MLP neurons of a small language model. Each row is named by its layer, matrix (up: input weights) and neuron, and shows model dimensions 32-223. Each number is 500 + 40 x the weight over its row's rms, rounded and kept within 0 to 999. Numbers have three digits each.
After each neuron's rows, "fires in" lists the words (lower case) most often at its 100 highest values on Wikipedia text that the model never trained on. A number after a token or word is its count.

L9.up269:530533459520529462532448511426555482536517476410519538459504504478483453454551555533501551514487515464505554543497472488469536541514465443538538571438486452461489539525486479414535471511526480521468486506495481508490549453504481524596542471480421517521483524489486545466439467520534529498508452497500435544495472540529572485580507446495494585425449478536489520492375531564464515411511404443438544526539481502497524538459501511485535485470392518557443522523448397516516470581492518510526475525498538500472570512544425491499541488460540482493465513518530572518477449544535538448
fires in: "of" 29, "institute" 10, "cpne" 4, "papua" 4, "for" 4

L4.up266:520550496522521528465454442456475502410408506518498488481550537452548556468511523482516481478525477508433592527483475485502614513531510528429505475461482486561485489488458530494581469450532476519432569502519481481516555422494513495419491560472443549526423502482497492543480528573486554469444567586536515474501465519522487554544443519471542456507501461451516583499471467544467463476558558445535493525470570435462530476435553520492503515516466460516521520485538566496463472460478532513563403457430518517493446488439576451479524486523441529478503556518467560490499503508467497558
fires in: "it" 40, "house" 13, "district" 12, "order" 6, "division" 5, "list" 5

L9.up318:525455460555575515500482488520445489519585534468472480427477489474487492452557497479446531499542493501447514596471538432489577537444563496489529538466473507531469451516480466511538523536460430553493572537545552532503487569415499495527538528513473482473555449470429533427464507501504467536450508495457536611494441524504446525509479441461447454485483487480492565549480574544496540523548536457499503473465525533469437504506473479525546501470478451487527542524548421493522510449446491544501500506514475548459500535538521449489513498488587441551500495486492543500491503595400498441
fires in: "and" 54, "on" 21

L4.up50:514499508423511530441486488496509501434461411524523488529495491548487517491516493504501497431453465438438482453473486556472574532422473493546474502554455519501498516602538480444500495522481408474563484494535507558462461543469500531537526443494505447469527466459470530473540494498543474481490510577535482552523505458500479616449515506395554553559519446554576559481560444525490452525535528542468587572514507473575475539500520522502434526531514532431529599518505424525470513503555510469506456488439535510509416521464575489488543500539467497547470468553512520497457544521489483479
fires in: "as" 32, "like" 17, "with" 14, "young" 8, "to" 4

L10.up125:466459382467486474498579546514484579504481459503525518455495538505506533435507507531507484418463512484524499497437469498535553504460453469569572420522510567540503468543458428470504477516553468458533536500497509519500547571463449540539542429496430500526530500532514505551484477509538466556454435492552511513431470413483500498442516472557445442403524490505508593404473488502516545481486437444483513534462514485518491544519477579504487511400490455498518527457483490477500513474437488480479504515453529462491497531397467507499511465573550368502527484528489525533516501545504474506
fires in: "in" 52, "southern" 5, "northern" 4, "southeast" 4

L7.up223:470479498525529424496438477562478412529474489493539552521475421534463539536525501499505508495516482468488557499470512537552499495486464504544566518494492420514432500576478436404529445490497529498417514588536579528486614485453529484398503449482478496469514507471451474538512578475531489544519429516544470446583491502496476528462549499507545567509575477508518496512548523443451520549532508521465445474461567505417492460547446453498475581497446497499498563478490494490454504459462508481462500526502466489475461485558558456496517507565474475470536482587501498453448518498536492456
fires in: "there" 19, "his" 14, "this" 8, "increased" 5, "it" 5

L12.up214:514543474577603497572453515460531546501536551541504508508510468422451475467470478499476574471505572501505553489535511492594536496552441518465526499428512561476508446470541541499539425475499530463490527469512478530583492514486517486448501489534504492498523499576441488461436466489423505481476497540479509512475509557526483576596488480507445417453487527465485518599522486562531509512531478446483527480479501517509471464472564446502443474512522504423507581501534513443553528536507438460535534466515473543497437477512518430496535495578497499548481433404474549505489538566420555484
fires in: "and" 100

L4.up192:552487488459516442472504523563483578507499453474523502571514518474487529471528463520505541529447471486506522486461480458493529533465441418551536516523451430519491502524485461510573504466505492414481495495468504548495499511556490528505498441483573435520450585429505405511520459432475573526488494448521549480463476513505463518468503440437430594497484520507570514458536528531449503496457447473527558474517470497582489568506477506453546513440501527533478593443425523515530473571461538558578513521450507549510499503469525501465531495520500463526483497551516425472470545474476442467
fires in: "first" 24, "other" 23, "another" 16, "much" 9, "never" 8, "later" 7

L5.up160:499542567445456512486504487518462512481469505536443513539527543506492565456484447514496544497526403514486527507432475500494496518530490476551508442466539559432460504514548493468475510467469506584498493485482582545477502538499519473485528525438426554475499494507443496498485626460501507489545407474509478477422474412476504535472505530512455507524518479505523506528497537563574567469520511467474500476493460460548446511414547551522517596454540481501501498570547386524437442538604537517564495501517534540452550526443467495518519493442476542452451510444530465490531520508477531583
fires in: "professional" 13, "international" 12, "liberal" 10, "united" 7, "manager" 6, "character" 6

L5.up218:522551545461495570575558465481442431483481506516474479457534537511501486481530482478469478503510500467529471528443535475496513531523424492504537519502441477453531442520494527497551502491496508512537532461499544496558513428479434533490483422478550416482453492518471470434519526519463535522460564553466460612489431524534631544546442516483492487532503470464453561468521476575540479500485534423469522507394442558504557521444564442569506502529468468536533519503527459495510550540551470498544490503473516508462483543494459486486507503515452526486490436478399585523521481526492566518
fires in: "he" 34, "she" 21, "heart" 4

L6.up182:543506459491493490423488444500504490478511524451543523484530526584468568491466495519530547501503400495450534538426430590533494486493492480532448527433426530521446490465497493486489435506544494538476470507528574533509487509474555538445543501523591459496409516497500509566485561464505480500454516459513515476468504439435431548502512524511501526533558510475613551407546499521452427463543507485480481602450521548517508460462478523469499526501500555471545543564430479540461461556475525472554469525482496494475372489476475505505522494450517484489511474509445507439514514453493453478
fires in: "most" 13, "high" 12, "long" 8, "much" 8, "very" 6, "large" 4

L4.up411:517502522546502535481552472544478494470491489516576508535508508499537527477515533506470480483516443499432458496487415496430569542454412499528515517574497478553475525545557468482536524496492500515510502521517555452510512470507516538417498438498502539505529448541465405467411490509512524460494528464413427541491401580447466581517470534496576571538463472490529541451469516484520517456502547499541490537523474489540464463466518545497527478543461537454495593510478510569471431458527494524505404484411441531473425516482513537508519494574495450472502564539453561553557557500475521464
fires in: "as" 52, "become" 7, "asian" 5, "asmat" 4

L6.up78:512536539459450486498403503447454477461461547464542498479507468559597540503517479508505570470493444545458440492500515514567538515555522538468541506472472512544472441528529451469514521538547500444456592420473553571478528528512524466526474520504562499487571428495424568531489459534531486491508440533530450598467529451498456496560539440490533510458444435482496497480508474483509437445507480437563496513504588494550479550522482448490514496535512522491524562513480502468487530468484538510546497520509448525524420579499493470510518502499527431496509518544474559492549489469506562514
fires in: "us" 21, "american" 14, "uk" 7, "british" 6, "canadian" 4

L4.up19:443525453540482448486527531525492561496448484446493548481497521508542531471540510491489523444465525461499494484466506525500493505496436507455618511478540552523479434493512465510502459534485490391455463514517565524509497434467489518478631512487532515491575475476489483494527509526496474518495530504531545491470516510484431507468519421379452489502471430490517584502532501483496486538522443450573494555499579481510521497446462570484519463498385460505498570556513493477477475586477494509514500493522425560508468518489456495494521492570531467556516503529519524495522513536497504466
fires in: "from" 37, "first" 16, "another" 9, "and" 7, "when" 5

L4.up4:542497489534584458457483525534470468516544483508487476555488498523491451506533465506484488454501476467442606488507541471490504526497449538453516404487536547506469501470510510535526404490500496467518570454540499511537502422472504536464562467530432567471531591505447468439501479587463520492473533482523452486452478518472591551559501523457456526518550403545488535483531521480449508516457521494528498510478512508567499414481459474450520475504540484444531568498517503505444495587452512474543519499564455473506496524514524487488526487535447483505523420499521500475571492573488501499
fires in: "into" 30, "using" 13, "further" 12, "another" 8, "these" 8, "often" 5

L4.up276:501515498550559585449519460548548444457439456499489484425517556498518479474518482508497529423493453516513553523476523498446508511548491553501585550464535518518463502515538510508537499495486482500400570492550471513475543569451522491463472499477454520515452457485457464495490545541528459500459536556483478488522486512414505523526492557528518486509527469465490579519481445577488531448466505553482479503505471546515517525592459523505497566487446524453453616492381552481465482475470526488494449497502453482438441610456539452437540452484468417537570494500520480448499442548506539466
fires in: "there" 46, "it" 24, "what" 16

L7.up358:473481396480445480503477515426426539487501555549579556536505558517509515454518536543530507529443492468514396433456493530512502486506448529517554548470473499499455514504504456470477491553550576490526478564530523511436552547562428478586511498463503490477505528584529504497392484470537506506440402554569526456468475495523453527544531505483542559476537441533554516473530498494551455503398454488534476543476494517509530523508513551466533545408467516563434527542509433519512506516511531545502482428490491493473460450383550510493558494525543453488521498518515497528459542493466505508
fires in: "first" 51, "second" 18, "third" 6, "northern" 5, "southern" 5

L9.up198:488501419550479562494561522506541481488550479486456515499535507535511457445518510503499437445439504454537485440487509541503474555448465545486583459456489609536488517509500485470546458534517478469508488482551620532440551547481444535498558517525506462492470502472543473547395520560536503568499424484565483566538468444432518530433515447459489471454503451490478489499539485584524444544437546441466519530466505455477457522501558538495550502443517516488440490443514472421503510506467570471467483447471447554485556542447501509539512495529509459468471453516471537503495515448416486468
fires in: "in" 76

L4.up311:525502525571500483433493443464491574484583564489529543523553467512511471450580521516517524590511502494499572461441420544504487493473492485534477488542505590501495482522533538444460480480525449468526522531500536513442443515519423484524557494530481517531555479609535475470486433505537476507527493489454502514505463436512449556547486537441468558494505449595486565477467517514517531436537512543505442469443478477449453456492488573498494532560465549480445548498537460543443489522513507573468485484430536571433536543433477485472542452543555538486491536512484464535445520559546519449
fires in: "succeeded" 13, "served" 11, "appointed" 11, "preceded" 10, "worked" 8

L5.up196:509472432493526543501481510429510516492503504489512503551561543477449496442545503497532593562485436558449465480421400479531535498530526546503525520505456525501502469523502412475524549468510535548522559518514500518519458566471518462438509434514480522512399492482534508534483461551526472479479500492452513497560540538472526574429517563500458451531522519452544510476457514516507539557516529540428469493484501570463503484535458505503525512466572497476512478475425454490448468512547551553509542437435541526511482471492472442505531467490541459529590536476450457504432481539487584480
fires in: "long" 22, "high" 15, "decided" 6, "there" 6, "better" 5

L5.up146:484460505556523478510533483485443554483534480541496512522539522484431499472596519504499481440459515421504537461448513483575501474479447504504581525481501517597493503538546507530487472547550494417555561507501489478568482466515539504480646425510457485483419537490469449496469466490503425481451563563479433551486439517526604583515505532482535480504474449515545531495564496520491456498511511496492566495496523510494569518506466459507523492513473504493516524471514506455455515485478513552468572541472463497501476555465535491477527507516520413521488474534524487484497542603450548486
fires in: "had" 41, "above" 7, "abandoned" 6, "called" 6, "able" 5

L6.up183:496532499557549525484534491511438506501554551506457502507527547578490511528526483519539572559446453522444481532474510464516543534510435428472568531485531488517486495568508476420575463464486496459462486492502536553506495490495497547488522494519566432457536535526525424445478516489524505468481421466560513534466465531498419570466530503427513481438522493454475533503553515556519456447484477464581496489521608505548488456532370504487498496523529518423512592499534520551444435598472484515515465507570421488467415488489454491438523481451510461482544527502460517454460506519513537452
fires in: "not" 29, "very" 16, "more" 16, "completely" 5

L4.up162:518523449432542491535467438571482497492462489532519510544490531468473517429467507471503521470554492410453496539517511496516541495484442513471469403513464484486494473514542511503484503544589546459497573528499549533535498504571479467438564490451493446499501528501486492517462551470489474481461506618498533538446530458556544533469555475462548529457532430474501539512458503484514537552558557487463522478478515462433485463425568442487465539495457446492452525509500480528440521449506464514540465497443537552486535576431460431484537493576416526470561496561414452541547533528445508546
fires in: "it" 47, "appearances" 11, "appearance" 5, "appearing" 4, "appear" 4

L5.up310:502491453550550478488445505545473573525537464477528499505476601444471491397559508518452599499511499426469555495499494489476535493477461447468526463486481438426455482449454486494584507477544517432439559530552540539492466484539440469551538515461513490594538459505529518454510558527470499515475504495489538510434428589399474532522508457479421562449518465457534591480441523507505620570454509533549509498514529531485551538479507507461471532528519506488519548468496464477511470541514512511577481489511521514522458516494419463507530498579497499525541464510490438530572527512495427467
fires in: "this" 64, "another" 10, "facility" 6

L10.up353:473488477556493479480494566466462522515456509429505509489450539538486467507548414577508548473428485435472534539465535509465540474525482529537462532505483467513510444514485531474549537523520505553468519515520532516460533541488403567484402471430445495521456548506491519503423550496489475461467436506559492495534482510522462607439501488508434499480528538480510602532563440515506454526396496485541455581464541463498525491543541449480587471502552476493468503553445542467457528519513515491553532516479472501462455516498488568492531532524540494531525507432497509410563523486448537464
fires in: "these" 30, "public" 11, "other" 5, "rose" 4, "and" 4

L9.up69:503557484486477476485514553607492552468507494498465569536498551464528506493440524455488491425473564463495523475481527507559523516470499508513474536535515496524488476474596428493519477595522409466487629468491489501485505498473480586420517486495498434544504492491421544583451523509520462530598503507510517548511443426526497522476526463478516546495517490563497519551657511546457454538446528433533537524511542486490475475552507443481516526506529464420433546448493543494479484486457510509431476506526450433484504512471560466507510471492586502535491451569443480455475537477489565490
fires in: "have" 28, "had" 21, "how" 8, "has" 5, "despite" 5, "that" 5

L6.up35:523436518535506501443482482504534557466529430459507537490537537537490519506545519499482446432531530424504481559362487464565535474434487501534484464474508439573512510467505543513574495556549496459440526489567504456529562511568483502445501491447546449449426548529397482456472478524533463506513571586547505539477479528506473566492529504485510495540503465468503536447486478511529460439476505554585530490482500557490513515479488514467515475539453476484518563447476505441490494471477447448541481577478493522505431581409484492472524505445535473453454485471527482460517481465481553507
fires in: "and" 27, "have" 20, "having" 5, "living" 5

L9.up442:487536553512503461460496526500512528476449477460522563540551431449494478509503436528548547508564535501428446509476468554525476516513432521553553553565461511489492431548529440523510535454428455548541537537517466476518492419499543546455453456498458543476490517506512502521516511499455487522532434459518473514482452507523513505476487501480461484467480475522472489496602511573493557510461505476528521513513612521524486425534515441512495404412476487487559573510417505549516568496464562463496464523499477490438455488472432508486529461566482421499417530498512546497520520499493402513
fires in: "in" 46, "m" 6, "metres" 5, "km" 5

L4.up22:517434455456507524442464503509473526493500478468494506514404535509575489437477487478482579436467578460493495480505472461429492529474481509531465535457464479459462527529485451438484524546490502492530505555480554512512508531454466490523552488506595561465536528526504528531492521448535456504605510531542481584556519479463487462459509505591567629497532522467476517491494547514499521503517512519535535554489504476570413502511445540527443525475468492457468511538441470464489540577502513507474525534470499524523510487515467504463524465517478525566521465488532503468449602556476512449
fires in: "new" 44, "law" 15, "news" 4

L4.up145:454426545532529434475472488531445566464518490466502473507516509526555508462445481524471500506464522468452563444467479489528549511462488480475485510519530448542399481483493553494470462485505442486439512586477551572452563442511534464490537471490566438538518505513464494435491491463490523524549426494497521484548381493490456500504471493507473513495504520476596593492466587507533491479484467473558458488536510497537517500480468516484506421507436581528458536568466603502514436479504510571585422519502484536512501484477411443444488490559478494444472545521584575482490554505465470468
fires in: "not" 44, "level" 9, "training" 4, "player" 4

L12.up120:450587465489476513521516511561501580476568486549490525477531544514444469511559456518501415527571520461547492534531412575464555530466440556506485516463476458523467515497502504463484477555456489562507530517409508512534464504561502470477555505403560524447489479499519572537488467529447540490462499469433441525497493491527477521548544513447514521516447493421458541487484472497559516475529498537520548485477504557491356456555503426502483509496467443415477499496467508496522488470439510527519423522439508585478514427475506464489547488475548482537511553591522488509514520495461490545
fires in: "as" 91

L4.up432:530491566510510498525506460473469512502468455501499464492497461466455444459517473467487493431490513434395534516469506438550494509500502510487550498482491500556478469521506562498552505527520512463427461612491590497550490530459520407506505409427452495515463456484426450512447519543572534552474503554518480570500425570510487532550545521481556532576495465528516547469469471616541575467501543607527526560463501456465481472490499539475482538547536552466484554562435478506454508524514504532479503513535517508425516580467501456498542481484446483460509494532474501476519467558445476487
fires in: "it" 38, "she" 32, "you" 16, "game" 4

L9.up363:494505511529505470415553486480476514416447506532489542522549398515466565397500481445511528494489506503515499467517559521516483522573439515585580515504494451491551490468557480507486479466517522451562493539524544554527539449402465491447515538485537529536476485537496510461490533426462516501540435522530490533465568521536522504508500452469494512524566447504451500509490478536489494437478529516576487557466509483537525551487550434511532530540472465521518511542467459514508526530487516460467472528508456481456462471557554408502508500602471477510478522559524525482471536522485523530
fires in: "and" 92

L7.up108:536463421488500489501498511580459452520476489448445488529493523548500557493513511529495501504545475462489531529462493502488499485450504504518560546547542473522450511564574504465577472543486508532431569462514549540409521589522496539464540535508555511500491495483500526509453522455582447498479522553522501472482529495465433575451539460450505509439524525459515578447588482504524511503448551487456474508548517455487394478539437476449519542523466497471450548480487577461455468439547516490499483564557443487505442538501556468479541473478561489498543458580480481410498543528486553528
fires in: "what" 18, "more" 15, "very" 10, "some" 10, "few" 8

L5.up61:568471452495536523470545487457512506501560490497483542546411523455476471493453471522513530401488457472475472471494389508472474529529507489473533457511460467479433449497509480504510584512473526518426522555487555540523486519429537552489465495517407498524490532454432498531534523466474513500476460570582452521507538424464522508470567487533559513521546476447554533522545548557491583435547486557512509630499568440463534491535473481468504521457533501481514530497497442417478471565452526461519501521492450500530480560558505436515526497521548430501535454518534490479501425545479506492
fires in: "new" 33, "where" 22, "up" 7, "strong" 4, "newspaper" 4

L5.up82:490478526588476547452459475549455546524526498480572500424505500536571455525496534501504491561501470518407534522483422449551520498472506511511559529417503462511447455462531517413445502536522545482574509486514536540451530537475559505463505524472481467466528436508487466490516489474536510475520496559565510513475476495431564546568491469496504550483547423432458555475513472539535499468554569560438493514485480583467510526531566512580506495480517546457457525520470527505496515470513525473457535538435568534456490505484470464472518479476437514504534459485462493493432562470499490549
fires in: "collection" 17, "cola" 13, "collections" 9, "color" 7, "colors" 6

L5.up392:528541528541473489442476517517550439501463513491424499581534474511565447420457520484486541454511468523541514474445498548511551515514541578563520494446479570481523524533534505465568472523436495458534475457482502549502537452497491467544494411491515495460557502451446466531475523472559479541636494423538504499480507472590565546527499504503508526564536441586500509493539531564512494501481403464553482452500535453581408483506512523463527531520488517521492490543459522470423453502561526530508524505583457489472472585456565504495510473485534500474432454485493508415490527497410550477
fires in: "have" 17, "has" 11, "age" 8, "closed" 6, "code" 6, "close" 4

L12.up330:544526502563432478521499513444509493408485533515536514548510472591501537463512484509562541494500554513479484507444413502466532555448424514492546512514544463494497473515521530522530453532499389461489489471538501510482497418517448456484444448537451511426509498469519553508458449550550465492457442568515506557457485531489548525481557479446430529431462427513535543504566502541531455498497516532504523558457463515552508567474511452469544492528459470488541515525574441373556456498477520463457501496438524524555458603498485465565535486500445451556555485477444526536502509559517458498
fires in: "of" 21, "in" 15, "and" 12, "h" 5

L7.up84:526468523604495540494512447499530529400518490543545522511489481623459489535582493495483460458463481521545480450455524503489463536431455570514472437449487454584487487616521514432480492501526492491452526572539510545487449476518454461468526505538517560483539479478503552482497453544559533485481465470527427576528424461493444526457521507454494488470479476523465491507568506460459480492520535459539500537497460493484496498502511460488496534497510513444568515521547423451505535478498485510444435493602526495463522597431441518518535489497516503523447470501417527539505482540521502446
fires in: "by" 63, "to" 9, "as" 7, "from" 4, "on" 4

L9.up110:485490418481577476452394542560455546540549520559454504476540532485487510489558463524524551498497522433442496576522506477492547514527425470473450454507473514570473445463460542493546502468506472485414577497548558521461517500585459549432536533489519483491562453474494446489545498495476529526482514505526510543536549533494417509533547504436477500494535432468467578547540458538541517536460513516587538476514520508493420491469523417437531488495511511527474562524478500453498520526570522555513441509509498523458545547495439443500541480523483528525555444468466463484540510479514508466
fires in: "it" 65, "that" 21, "items" 5

L6.up173:509505446460539501515431458581420572468438487589472496484513415517441443469584493483525497549462499452525530516485457532477572526437490557522491468509439543461495533568501513509522498468484522461458549582490486527559451524505475454530563469530511527511494505566525533470529479543500483515505512514427472517500487541564429519461506524383580518464531511611492506483472517519456572515500557477479489464477506544552418446463505558492476526492471530485520506472544481577472433465511499537526414462473502504473521517487452496474536493537496523482562439509390487502452545559485570500
fires in: "by" 29, "succeeded" 13, "preceded" 10

L7.up13:505494468510502464478463484539471534534483504510480485515464465533461516439474462479518509428416472417517597482455502492503495489575403578524546557561481432453478476522522435463543449487498513555483424572576594550533537522466454540516495451487563553492493495488456533462486539564531545525540531507482508510508506522481494574531494502508429469517502471489464496472540533529525545570488559449474516565482529464471497475454506494478530555502507451489439511478525454465518521570535483543495519489542402555428538486485501437499533480490519491534444487545551510441546568546538469461
fires in: "he" 43, "this" 18, "it" 11

L10.up113:465516508549512463407487470498531500505554467461497465490519431494515541438487463521502510487476515416544503532481549429486444516503526479512571550466445531497496530570500449480525504531495467517501536513556489521489542522500472507469528565463473544470487494547457566482426500503471461493506499533472487560461513480517522555452542521481533451479495472504456542451532458488425480446453446507572540545486490450433546495538566457480584525505516431563504542506495496482553567581459476460499490508518499579525382538525557395489546497558486440458466410473550576494490562578477521500
fires in: "and" 96

L4.up431:514534472505498417440502438534481533478473571532455487491501557502556556490501453506537538538539476504487562401401491560455503530479483498526491446475446555412484469571495492433530495483460472558438481564447512480508512485526481565484520470473519517501542508548526436489518599534501453508503523429532503486452435444424396504460506466479456563550528496491539525508516529488510459552506476495548456510434492506482522471406492541495517534416534460472470495498512449520484422464559505485565450502508506518463490535538493516514510490477529547525407522477527508460542509557477502471
fires in: "board" 13, "company" 10, "co" 8, "coach" 7, "brown" 7, "department" 5

L7.up349:470464511515486541451538497448554494458539550562484505525514499591435537530503468494500567452572527511558477460551402449429548495530494493517489486509499496500507475537487411543525482572510525454553529536575549497442480560556435464533481482512559469475444460524456505573491481493512486514503524519481507626470516488479487555474506489413502451549531461476571547446467449458447489522461520568558492512498493481510416520520504512481474458544518440513511513534513495460526535492490510469499439511431507555452483513451517536520527492542528546491539559519489492519470482534510476569
fires in: "and" 71, "by" 14, "with" 7, "website" 5